config.toml
rope_theta = 2870.0
init_std_down = 0.0
optimizer = "muon"
lr_head = 0.00546
batch_tokens = 16384
train_tokens = 178800000
max_steps = 10914
MLP neurons of a small language model. Each row is named by its layer, matrix (gate and up: input weights; down: output weights) and neuron, and shows model dimensions 32-159. Each number is 500 + 50 x the weight over its row's rms, rounded and kept within 0 to 999. Numbers have three digits each. A neuron's up and down rows have the sign that makes its largest values positive.
Before each neuron's rows, "fires on" lists the tokens most often at its 100 highest values on Wikipedia text that the model never trained on; "fires in" lists the words (lower case) most often at its 100 highest values on Wikipedia text that the model never trained on.

fires on: " for", " Jun", " per", "ed", " An", " Un"
fires in: "for", "killed", "junior", "per"
L3.gate455:516532554496500529435485578563490467501473441549579456582462539420491445467510493430487472444499491480575474459436452488433481460429464525421540549550445467468536532410468509444472578449470525410506485494485515517488566486549440498607496457538512580498480462535488556465515574646498498430504509570533588612550523462474446499442566541420514617512573417496475437528498504497451529502480
L3.up455:405499456500521511509493570543532540477481478447563474523516523491512485545533496528510480405493481466595435423619512466511434482432494561527533553493525440436527505447538511458470498511523556529561600547576409516461530483601529515593524414435486512401504477507512488449578523628444539507453479537532482477404488599548451391392460588493467504481535528504533548448570570488512496528483
L3.down455:432502485452474500465465433526506447466449467517421479460515509497391504518533554472511531450462370575465500532540444530487485402466489482481478516589487603484497561491431523560515477480426547549529544526527506491548619551475577458515443494561571518491517426524438437441489498384567547486414454494588477478431475454525547562592439498521496461493475461578599499479588411436515504488434

fires on: " with", "ith", " of"
fires in: "with", "of", "within", "without"
L4.gate253:494426513447474590525508445524482576589446432469477476457392477583509481550475399553433477447491509486540407549474394465488473498500445444556434471503426488518554496516470459532451465518475524549543433538395512504373432567527477473454544570495467525570457549557571538463408548473458550496537602577460488526520413563440506471531500413515550484517507438457489509495408427541441467493537
L4.up253:484410486414508496498464489518499490487466473534513466542503412537448562424572495567494461481520567385524473610488520466534458429467487418414490469458471559549517495593582494501470584500536530411481405472368496470430450515418392504462504491488556541553397504520424494500427486563450446556460479562533466595555426457430516482495577473511466373470523483545566424513414541519558509571541
L4.down253:483496387513551544541463502449452530548521590571586547455487503505518578496429447581421506389553483507505462496461525519501570445485497424549535533539476544510444517560414479482504505437595560532514613468435561528490541562503411461532518514570583496510478462488497546462463424467434562488469594575457461490562481353511506452571527579586509456508568441512473429523553463467537503554450

fires on: " also", " only", "ill"
fires in: "also", "only", "still"
L3.gate204:467383491449504534499417485566534490469496551542453468580499404489509505472451496512568540451507585558409458523486547479516594374544456459453499530493462487631510553537458530529560543497539488477456476552528512521521485528497537578453556424484485543561557521450561460502550507477418478481590426464496474539456451545501561456578548417515453402570618437524458522497461381474416492393508
L3.up204:498493502486450520477488484542512461553541556505462449596473411438420436500527481525458502505411564533554465551509494472482498439568530446515523517497387525477521487505587489450519578597482571501466576480479516505482467468480529451474497597527518579531549561559478541540507492435510477472537526460475565440587486491515497613573545500470548514501384456441456602496389554624505570516495
L3.down204:532457527397486520442432484501502429520511438401475463442549499551566505547555550592541502503523464520454514447565606537450626456526383591438488529456471550556445528540470509438483435476588584585425557480458538472470490533504461472480511496549549546506550543390466462467594550493432504482511409557450550600513521491412545499582544490562404493483487463611548534503541493555481494540524

fires on: " includ", " ne", " us", "re", " Re"
fires in: "including", "included", "include", "used", "next", "needed"
L3.gate314:467491489409498518494464492505408535483451588476477553456490406633529426477513529577496424568559479490501431432490478400453447540472454507512500495482447522466448441432640496537517408490504472464504517496494491584536612551542559563468435506468546493440478576427453470486464421527430521468576420452430429506484463522441451552454526451480465562519516527487547559528531490565480492535513
L3.up314:511484597543472447520533548362570538485517477525524471437499556599521549456537476506476453530468531483502513390457477528418470428428568502498545509448396496447516538595527476534538540478571489516508388547583487495549507514507507410587458523521513485500486443560554424498396552499401493582442504500455514515607476603377541579526524431513494433421519553448566485515529461426420519506472
L3.down314:475453584517533562471440572418494500510426529461369452499486555542551453490404467528547481505470563457458424436541544510449457464477544512483556503576483376482523593497392393521522474556438466453361436424535538511578498523585489574519481538504480520518492483391470538544519499438563569485509536526522528494439397563495458523550464526563545522421464555388382507535498515449568407517514

fires on: "ation", "areer", "ity", " it", "et"
fires in: "career", "it", "population", "capacity", "location", "city"
L3.gate503:493553486440563459506445496580476445421512477525520414544475514476460505518526517502487548475473542523494388544472502503521449408493551576434443440561493565498513394520421412505533429542501458477443490551506491500414537493446457553541457561478496550518535471638414532562496499572576490568504537452576437514495492472536410530487538470553457517457491548555446500510461481515420571463494
L3.up503:465493573503517522507484513541426476421466429446523414627439488475578439617550446499563557531471581420462447482508499446443525414413595458488468510479533476520492421529546496458552540480492489435430442526464433459586535579510429436501476521468533496539423520497467538497437491394544505512497589473549472507528476564459500506472484489456491531447539536456500462507416384460467457603549
L3.down503:441535477460430475478415495408498551509414449519505541583470509393442479548503467539528452480442554534534571532550518493517546514562512545529433539532425477470590450558484526568563554574482543530498586577452506395511507562545507491512485593590511567464502542498461520489392483431453497544511573493472494563432496526564487507580514498565625433488465487551494540511524533577552466521475

fires on: " a", "an"
fires in: "a"
L4.gate110:597428485571530549599520454459398383526499506536480489432432567489407461502475569500497534554411524487611487480502486461510457516474444419491530510440474527446576450451533518417461578542500465462486487492511509486598437512545407486480492489489530610452479466425536475454533451510458465430592477444480519392584455535476523447517547588490510469475502453461443431482590417500552507484582
L4.up110:397523613507549557530501476491505527456529506557450441491406466493569507527516561421543496525453535452458530614497481528488515554505453491561508446544509494528522448544530487568563572437475457526493590414514481550486497528502486457627475494474484505466477517466556532539574494515567484381584482615477551403484540465493496480453426542535563578460553511442498611552473524500522608382520
L4.down110:506476517548527596557505469477557514462512410470488562531542445609487498537410537558518467570463453523578555532509478581486516541517547516480505598543432482509468537544417493446561495511416449520467448472482522486443503488545429472581519472446507500580464438410546471443477517497441456421587528540434421478562565452487565577604494521488441433571559529469591553423583400517438606489441

fires on: "an", "en", "ren"
fires in: "women", "men", "management", "manager", "children"
L4.gate453:502578414593519374542464499468456515454456561507509486482468456464611486445472514536453546459538437503509487515459547585574538502509481407490523575531477517491523467552427466529522520445478529394502606569573492507454565524451514532504503491440526530509473584501531458546478458573485510428605402500522417466453465495470422489545547524531444473439547487558563517481446471529463555495535
L4.up453:461443517510508503548420512492568505472465503413518478553487515551430545566405523501494480644526524455432497422495404433509561505421400544515422539561441417512535547514577448490548616541557464514451580575506443489494456635518452475533451529447485461550475556441558481534447493508440427488573433515450391399510479510491498561444512501541435478527434506507577641500521464491424579477474
L4.down453:569505458468479439480443567447500458518563554537480478477543604501436468502464480557432564499531364457449546549453499591453573543506608465479478622477541544500577510475630426501507536518412395418478597563462609591508524543473484518567440491587567507553547470478533468493488512512447558551548399483472510474480574492573531488555454456497446501454539596490490446415468482497545515459496

fires on: "out", "fer", "ed", "ition"
fires in: "about", "without", "schoutedeni", "conference", "referred", "aged"
L3.gate11:467586535514515499488487414543474508521501469577466468571568601403483446510461587505475476587457525468449483443576442485524538383510523403485537520522440564509504428501449517493539516574500486538527447465462402539459420506572558580512542445461453469551408525464372539558529588522567408543431567486486524549436556511473492535502503543495519580523447444526518497558555527507470584503469
L3.up11:463572514439459555422462466578465501426460423520468476560478503432414545470548537542504554566431470502447493407574488508564554404486523465570498464532548574465601485552464408559399471439547483443476556514470519574477560527510457482499558496485553437487507524365490498490562422509507514425495552461531473571435507514503495593484454586436602553593449455492540591428528478428572552471451
L3.down11:558487530474538372508429417552569443524457491524490454551570593534403473498426475530455532533482486437513452427519511504530576426498476609461569551528497471525478572410543535510478457532473522460420580502490551515491463522486545491478458446526473429503532522415409406441489512521541427479563506501450431466416408459448495556455483436502577488624417462514521560431540515548575546501478

fires on: " stud", "amil", "amp", "ud", " rele", "on"
fires in: "family", "students", "studies", "studio", "released"
L3.gate423:541550541496536569575588573427565559521594595540524521492459431488537483478537569478485538520477440508448493443490510628479429566457417487451521549520369553542493415455467467537584515489499442558518428475474571398428515425619474513551503406454501428496560494509471473419480427515528539546501542468549529467438506432540490498505453544527480475401587541407608501501487541536485450435512
L3.up423:503529529487460554453456500404552553406405528480527554483421376546391464475507554497494560514434434517443483473523567495475501467480500476475528476371516507480587496433451517503499595528515469584581426497490559488526446523449543443429458416449570475459479527533487477479489491564534564597501373475488491483511434470465455459599384464446528441526612513572479471436462451529446512442426
L3.down423:513446567498560597433525526567497535531574540478515565546418438515533456515566526373479552506534457417445493500475541501486516519523459512537502613443501502496465470426659470489484442430592439453521524408451529521468531455435488398532504389538479405501549568435514476582463614504467475497544471508513518420543501432531548522439447483488487420505535521553512555505467526553449447543511

fires on: " would", "ould", "ill", "gan", "og", "ay"
fires in: "would", "could", "will", "began", "may"
L3.gate216:584381465491445571580485476517576451493507508443436486498465492570460449444511496482507478505448482425547524487501441418571555510480510562494475525526471403570480534501601513494525498495588482520557456526498563435500490551529516453542606476484516510517609510471565441607531521491450463491565590503461521503451468633447406597556462497526423455473502428457413436536509486501460557433525
L3.up216:512590526478429525598653486516469462498567494535452511530494524538476464533501589478480401560470453531447564525433602521429481515489530397512511417503490486590442494531542562506405491470466602478522493416419583491607486477403565505518490413457523514461532562513518508423577481509520495512495531531396536509503468519488554417550503542475532437554592513516442536509523479562486460523446
L3.down216:465491393595482499534524417572553479474501473503584399517458572576505516543439524488524529402422531480531568571490434544483535505487592475478557591464487398495455406470549504552390458511601444488404572486494557474554593524517535482439560512510570572494558534436537454487608477515524547472536584471497462427455563566430534414504500564478538476546481518449491455462596416526443463504533

fires on: " up", " out", "ack", "d", "own"
fires in: "up", "out", "back", "background", "upon", "download"
L3.gate329:552495473509530509556513526495492459430485516418585481577481576460509581511442544521657436445473553385417413530471471477548446455511530539510483501632423465585472428472490488458509515476532546508516467511440424541468426514529544428511469626526440446497474528479488588483483490496529523435527545461434353500520451540429517587530549434526514406501468562454572522473511510574443418490542
L3.up329:483437556461524468541470438567500534385416431495634516560514590435433511534524526513559495519569564441482374503489476564533508522561494520466433445538519521480498436477542546457504501489508480474512507526408493458492410467572504510443546521469560476469637474438451620432553538400474511476564603493496415497491427566524480509459493486610538416535433538560476514501429519544536499553564
L3.down329:465447406483497518559501423424540474392525581532518477573554571450372489592451563547515578508508565524497491467601444476461651461467459478389580429487516525554533545511465524461516500530486476527550392589363555418505457546581496545501462469463494477511561522462440519513520374405479521569512607514549495467470556540510480510463460546548520529499475500483531519535487484507537523568569

fires on: " be", "ate", " an", " their"
fires in: "state", "being", "be", "their", "before", "began"
L3.gate307:583532519516462448547539462515547540583534469419594484520530510439507478548515422559476480512503503480489489474586450581488578443422466510500593520514471444496487492473506566508503504530464506472493572498510503412476560463461543497498581570492652459570489510465515473417383419474591438553444500540514525407432510480507470571509540504519499501418472498377561456510426465415479618505424
L3.up307:573653540562495474513543519458489528537451513510543456579486519495513406544499546512516472496503424488561564483585469582518537503477497585394541503518454465482517498491488496525430476496481550493453587476493479566505616454487572511551525488407514521538550487399542484472457463483466525496522526433419531459410501445484467494543492565494547477538581524512538480458509496357581514416409
L3.down307:499443562520489525483511482500502503473471538538612528565464446541538461459489459576544530446502543461437447497523565512487499528543572512547648571513506518563417509553524593501538487480477503501516587572527509527456541485476562450614572541432548517437534455474488523499519513510493473480557556597527510497435568548463539455562482463580418504501509517528485521494389534477504487524424

fires on: " John", "ul", "il", "orn"
fires in: "john", "california", "chili"
L3.gate175:498543521532548556412565570597439464500504520456531492501443492569514475476562456518477536568492563384416483558491502467443486448404496481488554423594432514477542499505494449532488500524535581541494483445364466531495441409598494513550526545497440571535457487555507564580612508436469487484444516461481464489364487482541533405520548514464481534519551492556552493556441435532478494466489
L3.up175:420458500533521560607603572540466500635436462475567414518534494543541541496481477482479471569450525445541370551566543561547506522500416481503453525488558477450409602467527499450425527551529481473504436505549559527585570470480498493488546584475532505440443443526516518587512489585490456413550498494589527492455429518503533449519512486470492577538545535534504508509516495483523543542522
L3.down175:431621556558539527454485477469504582474462484425506450439578448475485517458474475522600499558456555479450388458481504538438528570460533475518496502494515448467502408484470496549429517495513533507589566536525503448454636395552544407556483430475484528560547522503484512496508519496431573561435516493545433430472485424535402524548522512438600470538506498575520520496430446521569582565489

fires on: "eral", "it", "ount", "ate", "ult", " form"
fires in: "general", "institute", "country", "state", "generally"
L3.gate496:583535443486490453530484496542390503595458451485625518480474420413472469548537431507546462439587455507480470491479495532545555484507571467479606552506489551477501565536518498571529523522441458409512407544517488502498333499508523474527482535458530424493514449550530487438545453579582556580491487583490451486528542490533452532465545462484461460504439526557484475446501487507516481547573
L3.up496:491503495542532492566411509453531469501528449516457538498528495453446459545533566489493445507500475443523490478458433478454518552468488498511485500454501533505542478481372539540373501489435532482515441448597481644483449524355477479517516473489461557492493483497527516474602588543472492467535523585521500505478509554553578522425544496467528547496471492489470430571485460435590646528462
L3.down496:556489366517450525397447472531559441520474514452478404480467549526515475601472490509424505557418392525531449554510485545501479555450453492456596466478452429434447518545489392519477462500487555480491503460574526494529539502423483433573428450531409564384434556536467438520533623562491556537540554506443513386438548469491499468553437495505456576449559615474482436504412472479419544502431

fires on: " John", "her", "in", "ear", "ir", "st"
fires in: "john", "year", "years", "quintus"
L3.gate108:431449443500515530506543490484480541521447459522557453421474509420525476456516544519439491460486536517481445525498472431545510362488389602509523545490468455487455554536523482513412584570438524408584474598497594494586539478525512454434410481514472533529507540538419536576583550515481391546598463440447541556502406484428484534490418470491458482553571449497447541529505511637573598548469
L3.up108:569514435504512404515524544548446412448508503472593417443497522513422552569516521562531522490380455415527509487453471483541538511542457592575490503481515476514536568575475437502479552400448436551552574504471536480544533444530479549398530474466515487466498537480621531548395554480419573390495497434565505491478527532479426433519433414600487473473551445446500481479541503464468511528530
L3.down108:447470467455544465489528568446537350496493484602532452425410532535613467568471537554537516449411471452530501496436446605512542420513486446499522434450455494446515510488451469525499673495593402497431405460529453499501488419517547518458526468451444439458463504581510406508476529511497521502498485484484454485519551451467473433465409466428455515483467522574503425537447534543462443525478

fires on: " to", "an", " would", "ust", "ill"
fires in: "to", "would", "can", "must", "will"
L4.gate159:500565445533396456523513473587570539470470500424544427511421514512560492589489561511559470494439525435528512487437521436451431475524500467567518477504490519579584449439579603502406458417539495463590567503551466500488466565505495478483477519480486541504548492427540451423548441526445557449520495432476459444450431586535495467506467534535468446440489398511433485482543467551495502500502
L4.up159:567457543536417488570480416438528574546437474440467509473444500502526461626426489501496475446463472393494599488468556517515465481456471517503572554579436438502543554499472590514569485534490504568510467442536506518450492574425475535505522498517491502524516589462539478497513513483548438462525432407454520446470455591462532461504501554517485468480530414516412540527514539506466466610454
L4.down159:517483463558436483575555425521591415464504558469431475547567475590464463613406573536486568525466596431473542549478461502482555530500507559533568549529485438473501474453542472547436562571606579477475588470464578526541566519473527467523515537513498561457447459446441524450563506520484536439510572516411455562534628531492478471492497490485534481502477507486468545515470454548574504598525

fires on: " us", " serv", " off", "ult"
fires in: "used", "multiple", "served", "office", "use", "service"
L3.gate145:410478406498476504505468493506497464539534550433433502562412490518446463474479578384476423471538416447512475557547528576602420449486442523509601492434512502539498510481490407402492489531440459449537479516611486530488524566495494539448441605516503519543576512562485514443485491515646400567543571482374449478480503573496483528453529390517538518390497507516502486539524532585518549553451
L3.up145:486540491442489480477431556468446448449520437585606543561551432508572492492460485460446488547475453467479481408484476549507567603458481414569532415451471571424623553435503505551544521483530488409437471460501575454521485479518520510499456594534480499515562364502555555508511542519527493599505525512492475592463536412536493497546490504584570521530483479454528486394488543497474455524529
L3.down145:510466514517428516410474466490456443493457603595516482535511494499584449591532514597536520535555477410398564517521501591532512532540543477473456420543453587518504511497467569532544480478484417541541487410444509469533490561442570510531459480509521444605564525463469515533502551438533553446525519473510540545442445512578572520541466586458575479496535492488473474501502511485550389558576

fires on: " for", "el", "or", "for"
fires in: "for", "novel"
L3.gate153:496468543447488450387548492434445449493517505409473502545507483580412438455453515461490467515415537433553381451469513560580519488504459520525585561502418523528539547534540547547477519554515510478553531486450493509476491494534595438498454436488479579506554441493471520570577495504541490445457490555540430520488448496481488424475489505450569519495533517544528591521498579393502555490590
L3.up153:481464529538481453447469447557520489548446542534536533489585469491518470523484459464379503469511476496478525457479464508400472576523469463454611481516513543550456385529423593534482521490535512459521513411482457526529515493514545540625453458592641541496476529542518405502437591470533416468570453557462444518482441597484540523531534528473460449427454510503504550432547516417454483432499
L3.down153:529524564526507471457427480440467550443501507448540506467447463501481479554410506470448547482579423459402455456579489486407476497535555456395511545587436381491537547504497442497463515573550462467449611505457567532472525571551522507464465464520491512535467590474501505491468517553547465545536551538486588514498454583542460434544513499548492482442504429390488421567495454449476442469502